python train.py --n_layer=11 --d_model=768 --n_head=12 --n_kv_head=12 --head_dim=64 --d_mlp=3072 --vocab_size=32000 --activation="relu" --norm="layernorm" --norm_place="pre" --norm_eps=1e-06 --positions="rope" --rope_base=10000.0 --rope_fraction=1.0 --qk_norm=false --attn_scale=0.125 --bias="all" --tie_embeddings=true --parallel_block=false --init="uniform" --init_std_qkv=0.0209 --init_std_o=0.0 --init_std_up=0.0209 --init_std_down=0.0 --optimizer="adamw" --lr=0.000724 --lr_mult_qkv=0.7 --beta1=0.9 --beta2=0.98 --lr_head=0.0066 --grad_clip=2.0 --warmup_steps=291 --schedule="wsd" --decay_fraction=0.604 --decay_shape="sqrt" --final_lr_fraction=0.0 --batch_tokens=[131072, 262144, 393216] --seq_len=512 --doc_mask=true --train_tokens=1611000000 --steps=6921 --dataset="wikipedia_en"
MLP neurons of a small language model. Each row is named by its layer, matrix (up: input weights) and neuron, and shows model dimensions 256-351. Each number is 128 + 32 x the weight over its row's rms, rounded and kept within 0 to 255. Numbers have three digits each.
A block is one neuron, or neurons of one layer that tend to fire together. After each block is what it responds to, as a language model described it from the Wikipedia text at the highest values.

L2.up1427:172152150111075078146146141165142104082172211063068190141150093115138095149079117160085115122129092111154117155124122131109096133110093187075091178152175129096160142099123163138126099104156073156113174119152178100092117155135141140162137145103139109082121106135117080173181108051130135101
L2.up1880:044115122116173067106128127108105132097153130100140117152140110117153117195131155078162134155163087135122109174108144127150089161118149140117170141088141132116149151101170155144139061115129138120136141148099127138104082145107136124148121128150108117151108096131122150163192131094129145120
L2.up2110:120116096148198123145135144140186158112164140110097185123118109098065105154109159165133146134090114119188147147141180135144156204136117171144083164119170190164144120089078166179100126107133139197134113138103175116123142078141059171128132187117117092139100134099067101106079084090110090193
L2.up2869:149101164153107111176137103111113101152146150132153099169128090117159124115129096133130152110096130103133167135127139080112140128129135093094092204098164130142150121148152169128156097146114114111079170155066195100108078142133123139071102128128109138156086091135117139136160182092112157116
"About" after speech verbs

L8.up378:127134117153075103099151074106162123157101185111170116142132124042179096140111130180154151168130145145147145115089133048139136138219156126131123110113121174074077184134110144153129109156142138107113201110155094108137149145128121103128184180133166091141091089089137079064186135131183120139
L8.up569:096092118164100095093154121148155135103167140158088133138155135152099085093155141083147158126192084170100138152108118155184106172188153141130092093101125110154111135205126078088139108171161122121129172173105174140097149113136102162137184153134177132121136116128080085117151156164109177112
L8.up936:125129158134098106097107148124094143099192216134140163111097094098150156201083130058102168131179141077152103089128145146156159162179143099089109093130193110109176105184193177117102077180153150184101142149165167165076080115120109110216160107109147109138106117159099138079141120157079181151
L8.up1137:074141151112115144095165112114169097066108164090177039104131092148042116156118141119113151115132109084180087086136118151159123166194119149127161137085137141159103193087195187113114050142133153149159166115187156110113094107149122125146109136156125040112088076140120135092137122094161159120
L8.up1186:097137100099100137137110155132154141090099233183142052103116120140132168137094120117156134117134136129168111142115100120201133162127149141092113135125180139075147203116115131089109081156135077123070145157122104097110113146198076073134139199116159094134099065099078113109178144166128156119
L8.up1805:116115121105117085204082075117142105117123167139172112075188146056146172174136138129110159148166108135135157101113099072150125128114194125104137132155134131114121181133134119117095093140159158122137160159106123080186110161125126104146123144081141125092049127141069108111181218143130110127
L8.up2963:137079121076130155128085139136158174129121144126142128073114123129150171136133138153084124146122068106154150071124171134144135149176141127127112078141111170090148118134082117114139119188129138120137197133125140124168093138098153112141135156157119123122148127181091118111232100125125186192
L8.up3002:134167151147081124094183125136140115094129167076120143099109139059125146173140095103153182099130154084174084124166082048150061118131164156066139173129090150121093188163143155107171072190180150115132096108108097111142100073125101149149136195088194147138100128167084095083179138137119182182
Leading digits of numbers

L8.up12:149131109133071154153088146146170128110117116135129117063113114136145160124168091162146096093166133125155157150118102106160138101148130152129164166126125075088134150128165092129130127133121174080182111183145126176170117168145166133170143127039128137081136126167112176111158127137182125084
L8.up118:099115076163100099140148137183138128134167131119153140089129121163119096059090082188146150078118049116135134168162102046169133141142167143139160119127099080107116071150127151105130125145143148080159152102138037147136132128145104150135138157128119180095151146113165115111105085147128144161
L8.up674:128101143180100142170126092246191106119129150140180106091080138070127138155205113130132112111156097156221191094113110127114052156163146142118142131121159102137125105119115118075114118138095191140178116125112115067149119198108137146152161118102160181139101123105155143150110076126125074152
L8.up890:082144127130053057126110113141142177053121151129183106087125104135158164171114078104148076129114082139176133128101131112173099121137139167061123143115127085136125105105116174137102167177104190185128150131092137088133128141162167090160218170118157150111158131046095129159070120111104095164
L8.up1070:123070091154075184106094219176146195092166163123140140062143124121110126134133091063153127074132119167099141125148185117144124167180182118180140125117095161082126198132081143072125128184085114119142080135072124112175114138126174140165076089076147121144167120184150108109066145138121143136
L8.up1524:093161132092095179147100092158132088143187134105151112118063109143111178122153131116148093128116127130186122136129159110121123148156125159076116164108197059112157156103057126089131149161096151139182143174150113102118106141129149083148130141150092130108100103173172158135131144119138124166
L8.up2371:092178074151106129155095104195142128075108142126184133077086139074113176135117130156144125138160096173106142102140140120165133101154102152127141151134170085072095152170097165146074133117128188117085079073129127101173165130120201052177163124172114169100135120128161097139164051081116135143
L8.up2812:080091107140138112140128111197153149132159168138156046095096118134158220097140126135173121084174126101187161067138128075123130209090168153144128179099171149092160110137086137127122125181082124079121110132107130108163068190127158078145140126134157129135093083127136190098147045151128127146
Predicate role nouns

L7.up1998:141118165070116167174196138124099104135129169147099099104116137140118134088166119147143116187145131139111184134127179144149061126114145128167195141117159171106137164177183129131159128203186111111154122092130060189125103169091133127124058147120117122133121136161132155111148104180144105094
L7.up2804:090160166101119093161170180076136129101127176128109142141145159156113077171116124112161131176122156113129165167123133168143080116087104122201156138078133158152126150156176128164163083134164113138142115093083071199154115165157148132119099147068112168112144113104076141112176147148151133139
Surname final tokens

L7.up344:115149122120084150158145159145136164069126173103138084090100158161134150142111102057101118114164193075130124135113151111082117165155120152139156111172127133069128142144177159092089138240078157192142098095080165098074119179152157155134137093176195178102119096073078166115173148101152161120
L7.up458:111135104138096144166111083146110189122161143128132086095141133106168182130117144160172101133097127137117162116145152118039122181153095132071161181116150119123145085159119114141113143122165108128119088129150164131076115175169142202083185135116158189096130050107122123085166107149186107139
Person role nouns

L2.up416:138153089110153126080152150135174127073149193098095143122137165124103162104097120149127144182082114191148175064167117119113147115159090093144128095150156159115081175170143146136131156143126139139091119122133109133128111122133103097113116088172124124131124116063137113138153103130157226092
L2.up829:156079087148148147096102134128183180108134162171095154130127180117121149131131086123138114066161117176175144091177157110137125134102159136095152137133160139143090110141147086112103148157106153195116097174125143157118117143152205170148126131130110072092157131153164154092109155116158150156
L2.up1004:071145178182129127102083153184169105107187098140147129086128143122127143114139111086089134139210096141135148125106143123063091133126166121090135122148119119168082130141162125128164176141141172194149121142104159135084133121163138154109165152110146111107094094050169146109151090087131185186
L2.up2928:069101144137147150157148074172090107105105077184133138088165172155123120098129101146117139141215154173185138103126123079114104131183122117055175020091105114137115141088202139082136146142110159217124151119185125074145177141126127148136152138180083165128150137093100144147136097152122148135
Occupation and role nouns

L2.up561:074134094098095122102125098159135130125171145131127136151105165105159130116143165176139154176101139157156141123143127144152125080106122138133146171170163085107155181153161148087090080181156124138121092126092172109100160179129139187082101136147093094073077068173070104117138129088163125138
L2.up1879:089134046101155136109147132179150134137110216166111114101160110102111130151083117116158077149131168144135145102155134112137132130111142175117109121171185104110166158143120123073205124137165120071119136151106142078113120114087130109113113080193144111085117094133137091068139115114098106122
L2.up2002:124127121108173183113116145178139116121126215135137183132128107119098145090141102147120114160129166129149105112119183106147118078106151105122121192168161083135123166104062142087111147126166157143116139100108145142127096176120181108140116143174101166090117122121083113120190112126157161148
L2.up2907:124114091088143147118100119196140133087106163133145163123179158179123175090117073124166138192159134065164122109063125089149142112108168151106127125167151116117076175100142119064109103144153164122138146133111139131115150196094174127158146158137151118128079105157099114077188094160152155164
Year and number tokens

L2.up71:139144213138077163122209104098090088114129132137182087176083098127093107101143122117133174161131054159116129141069138163078109129144195117112097149123121120100088110119149080147186094164154097122118138124158137071084148149092180127162079171176076151120162146189139144092099106094139185132
L2.up379:110132121144139163150110164172130122131162252143086123140131086135083160087147167147086135087140129151133108127114132089097134100113093207104136140188175122103212098195119156121152096141116139170120121114165135108110171123101150148166086165117096092100116091101154156135087145145130103100
L2.up841:120146085128187124130093148106126121109136186129186120162077194059120092198195090163198070130119138113131166144125094084073122102098118121165130089176130108143052112153127113148139144096104184133125115132123171106151203141096135083034128157114122085110117130159098124125114189131130119162
L2.up3067:156108110120147125113135135115126107118162142156162160129137104153090171037156113103136134093149124129146141121159130174136112132129120147080094132106052080128131182174198140117101083160143138156126146127102079093141107142081138126142123183119166170158161140156166096080113113136134147076
Mid-word name fragments

L2.up1472:126133098074086131122120172154123146154155235089096111105142127170096127137113138107141149156141162102157178081073104102112147058125084128129111116130138121112081129131112124143129156130141138156116100143141145133116111149104087158117143136123146114128092088115130126147130093152155140087
L2.up1578:153143071130134133081133140143120122100125255134077163107120141161077087153125091115128147190163152155111186065123109080088150057145094160115092059117144146121083148108139159129128154135135140187111133186138120139125095163115100160091080105107088119109118074086138146116130073144155104073
L2.up2606:089142104114135157108137120125159130110109255125121148162108124120101115125111091139133142131135142146142115063113102102112100093128143184165068113176180142149132129144146173126156106124080161196105135123104151166111113171109130102143078152092152148086063063114133152146142129165206126114
L2.up2948:113117099090129150087116126103125128053151255146108153107109082122113093103096052109084154171109169138123184085048095098153106060120122158112136090160131137116145105076146129142153158137108123157087117136162110104098145120140114115129164169134155131123132096114092114153133176152178162115
Personal name tokens

L7.up893:054117124145116077180117210178087131155150154152069102093123112134153067175223120138135188129165155182110139137114149131103109155154165127080140167151088136117175126113209083128128168093140191233118144202208099110119133120103132130162133118124117137173133185148165145109155154131140115204
L7.up2366:081097135120112142114161160145108088093156155190133145147098126107141158133169140136165143174099196160080129129094167181077154121176118107096128116133099123049147107189083053088140208119196192150090134130122112139101153111112112127193139190148147139138086126110156159165163155078114123109
Plural noun endings

L7.up516:117106120161088111206144148217121121116097173148142086106122164150138122130094074109166153194114150107143146156093129107197145182126101146068104120106156109093131210087133145122120111121078099149147126087212103132105114110115081109103116170146089140097102117108089148102193138138156175135
L7.up1396:123172137128120155092181150094182124072110221143143050104100151106152108117105139096127131120121141095103113145152114138128129144104119166059174140110177093086126161122101160119124104122112091101081139173080164095118139066146139078072103159114086138140131094135046116094150129140136119135
Large count leading digits

L8.up1090:096171110130155138040120151130158142135111130178127174164088106123176160148141143125155166125135161137164132171109118165149096109135082120179115171175124148183131117135123042093124088072106146186065115150138125096082172154044091158156135136116175067135125121208143133163115126132104142141
L8.up1346:121135142192089168087189129169177081122126131101125118171138105090097194154146110100104173168154153180160140113159103111123108077102192116124119150147194117170147147149095192093175139146183156099118130151129128140152120153150151081122147081140141099130039156162123128109164165111107127119
L8.up1362:100132149118119150091124131157095124153126143142169094077114092168059111103132124116123114154153151184138132146129160111162131123131162141126173122190136091157112089135140084092125112136213156115132107135129119084051109118113103113073179115123067124142171102087119162058188155172124175135
L8.up1708:145147093142121130105124123148175170120106121108115171125161039099131179119145111070134125139132112134155136145096180132125133128163160134146159146147094135168127136184168145096125112121126112136064100132119157147110096118111088148134124176146095127179095062156120103100114117135108180122
L8.up2384:129144175155110102076115171047136084136116145166065113124174145117176167060128106107137147210118065128127143097128190136170134164155115193097185174157102187152154136105168105105140126154124098101108156121176149082082120167069156108093092100135157107129133144111134114130153124099126160159
L8.up2417:140176096079109132145156161169112130162188123125131158173096172147125162135176136201131170121085131120133136152136094059162090095172160151102145115165144166110137148115126083049147132135134121087158089104138159132197068113140170152079114097076150100132095152138107190149151148121126124166
L8.up2842:087150134159126138134115101150142108131211140107121145152154073152094107166111139163090124168119144197166145129098091174168049153133152148141150075139091128098122116119094142107141149125166099101122187124114135157125085127104168115129143132100138041121110111189143070082147095127102165141
L8.up2974:115133086158153113111117136175103145158121115189138158144164201111089105096139113095126130148116121141122138137131114133157109110136125137115090199175125147126114141142125110075155164108090102144085103150116094132097106122089168138140150156023127120163095114114056115117136133192097120117
Prefixes and stance verbs

L8.up315:135109124139068140133120094161116171122177152107204111155140137181150091108177136166151138142183136119141126144124154184153095112109163073129155158098105116100128133211126072151116068160104187089121143114105131165185156136162142171210133149070125129074136117133080118150112129152157155175
L8.up630:127081124149107129168096128141168116097093146060117086146116116130111130087182104201119117129118131118130146166107144099148067122161098136125136107078133107074091165112173149119106101116106094116095100166085144158096096128108128150105143122113156151107166091187107148138162091084129108164
L8.up815:117055123161136149068139127184115104086102140189178180121153190131120141159167164122155135141146174112101152149093145167110137159189096122109120168195171066085196122113057077120134147142195195151159113147127101156119118122114057148196148162142134092097081127124120139137134133101116099124
L8.up1095:155137118195101128125139195127155087137157121082107093183140097114104133130132139134108167117155165081181187112116136074103162118122132128097127173153121137135133208136138084068148124146141096135121152150126093149089144115145066143106086087095086099123096124168095134083143143091200148103
L8.up1252:147147124125118137055119190129152108110157133105129150120127107090184123113146136129096106134129103165141109117089149169088097143192146139150180207141133145106108146129096103096098175126108201112168154119094125175168094199177150077129089088112153106179146111100037155088118169151086133081
L8.up1513:054160143125165149152157143140112114119169150156185141163116168146093145137150127103135116131135099114123054115139131138133115129084128114132134152152059127118094153166109181165169101134169090098147121152107124140124122111168199116180148082141092068077164125148104189081102088127198161119
L8.up1697:110114082159129147129110115133156157098107145132083143173160130171145117109083147128142177108112158132126198134107129130150067099220128120103125103130082100135120120142106071145125112107161083126146099168110093151122066137127137164140119189120148070128161103103057133093107113155110161185
L8.up2955:060122154079071158115156140142195126078172153118203102177146136159118134122114059166131099113223101100114110145182114077108135109128143099125137140133158115118083125238182168113114123149153176115058111170147116183097135140118120136224140127173145103092124130104103183109142146137158172123
Creative works nouns

L7.up1567:088143136108183190127107145200097125125085142111083116118159103156124148164107134056109113123113096116182139125131185116124112095106072134142105116157172090157118153118095094151171100129130141168163144127155103091122146127129094096062115167147172125129069061099156084078116199136123194149
L7.up1791:127122164097156186139091134077095084129182123165111083143147106164108178121183103165118129161111120192097155136160157095175111139124164132157116117192096157183169144152122146132182105102168109148083132135179168081138094115150152127108111087111155093123131158197143170102126120112116167168
Onset and temporal connectives

L8.up646:049142150125085159118160127117163154084086134181203095104136137159113105147185141107155141164141146103153130143144132069109136130121129194173146135134145139156112159192125146158134045103141171154069112107155107116194135107165161123124076140092115114115122131084091170116135118079090132172
L8.up1301:170104104162064122113116129148147100140151133159122177131158171074094076121098036133177101145127120124137136152161162151172134098135150117116208120108167125153125104154124141124186071139153120109127158171103138168131108139153059138118151128137137090082156122129097159122164152142183125071
L8.up2265:072160158164051094110153146199119158041098159177121114152101184101176211159112133058115127115185130138121118134166099197119144181157132143048117113095081086111102186105140150102131112123131117137075129128121133115113191090130158167042152140096138128115099153096134090161131155135161151156
L8.up2628:135120175179107094084100158100112119139146185158146144141171183126096132205106128091129118152134123140129113151180120150108146100105140110126112114139109149128117122235115092117172124132164129116115164093115111165138117146183166109125118132140140140097099105180161166134177169120126138073
L8.up2648:126096137146130156143122150116082069085101126146194079144189107135102134160167125097117122167109078128096158091145089133132116095119109117098130118127122138154189137148142143123150110150116140136161112093079166132156050141158173110105082093148139149101182114156098105102093137108185125152
L8.up2751:119097103099077083118114108121146128119159134144145086150153156103121139030126098170121126156105128112141102156099142112113092187091146128086139109117171195158124150166100112092132141168102161112090115137123113199093134123120094132172161200095171129113143132138141131146102142111139114123
L8.up2874:099124142072119164081094172176052117051171158127161100111170146140151108090159121128112122138143122088166149126096177074108161163093153114123165120173115135114151163169097165129136098152118087193084130152081098148144104110149152144184114083102129163117136081108074161094136109133154161129
L8.up2989:129130109090068113098135130180194112088136135141216140180110104111095115124104060128102113094121109132095085138154122110198069172123193099138136135110156162152151170159152225111142110163198128138074133126060134129161098161162143142125169189111158158176123088154117125129163137121248131119
Surname final pieces

L2.up108:177124087073154145113109103151118134112150141156018163186130164116149151113147136084105167140168159150108114165107102117080098129168142140162131108187102088110147120101156056133103145122126173143188161165106126101125156112152105142150114113109108107164041073109121140099151145130187140108
L2.up1094:140172078093107130088097132122144143123155153164124107080171108147097159157174100107119124119162120118122149115107086115109134155092150101120165108109147046119142122118095063117150138111091155193114154150052193040053126142118137134130103119121076110135097051082079117087150124145139135111
L2.up1595:144136144138116124096115085113142134166132214179099133110138093135104104140148093155152080126133069121177148161111131111152131148085095125163123116093148053176097139103138077083132150089112125135086112102071161102093088091113129118103149134141154068163118077156053148091155115156130142145
L2.up2738:109130129115119098045155096119121096113068164103102181095140089160100094131150127157124116148170128146130076110093120146126116185106139117148156160099128054137108109151171079078127129114111100145142137072090142090073082115108163140136120163179126111151103063131116083120137085138116128078
Abstract head nouns

L7.up1026:122104157128154156109109098180144136137134255174163083137052146081136157088141098110104131113173135105114106081068096093127117147123110131094125118100104152112155173140133139110131180135179161153182166185102187111120114143154103118139092119101141147122137098114106113115212082140124144109
L7.up1508:075140148127141194097125085193134117139134149139199119205068146113138204088128097173110143128125135102092182110068175079123147109180133168089124125130141072125169122165143166187104173133122176160104152174120134079133085177141140109145101162134154113145142069086113102100194116179095138149
Repeated proper-name fragments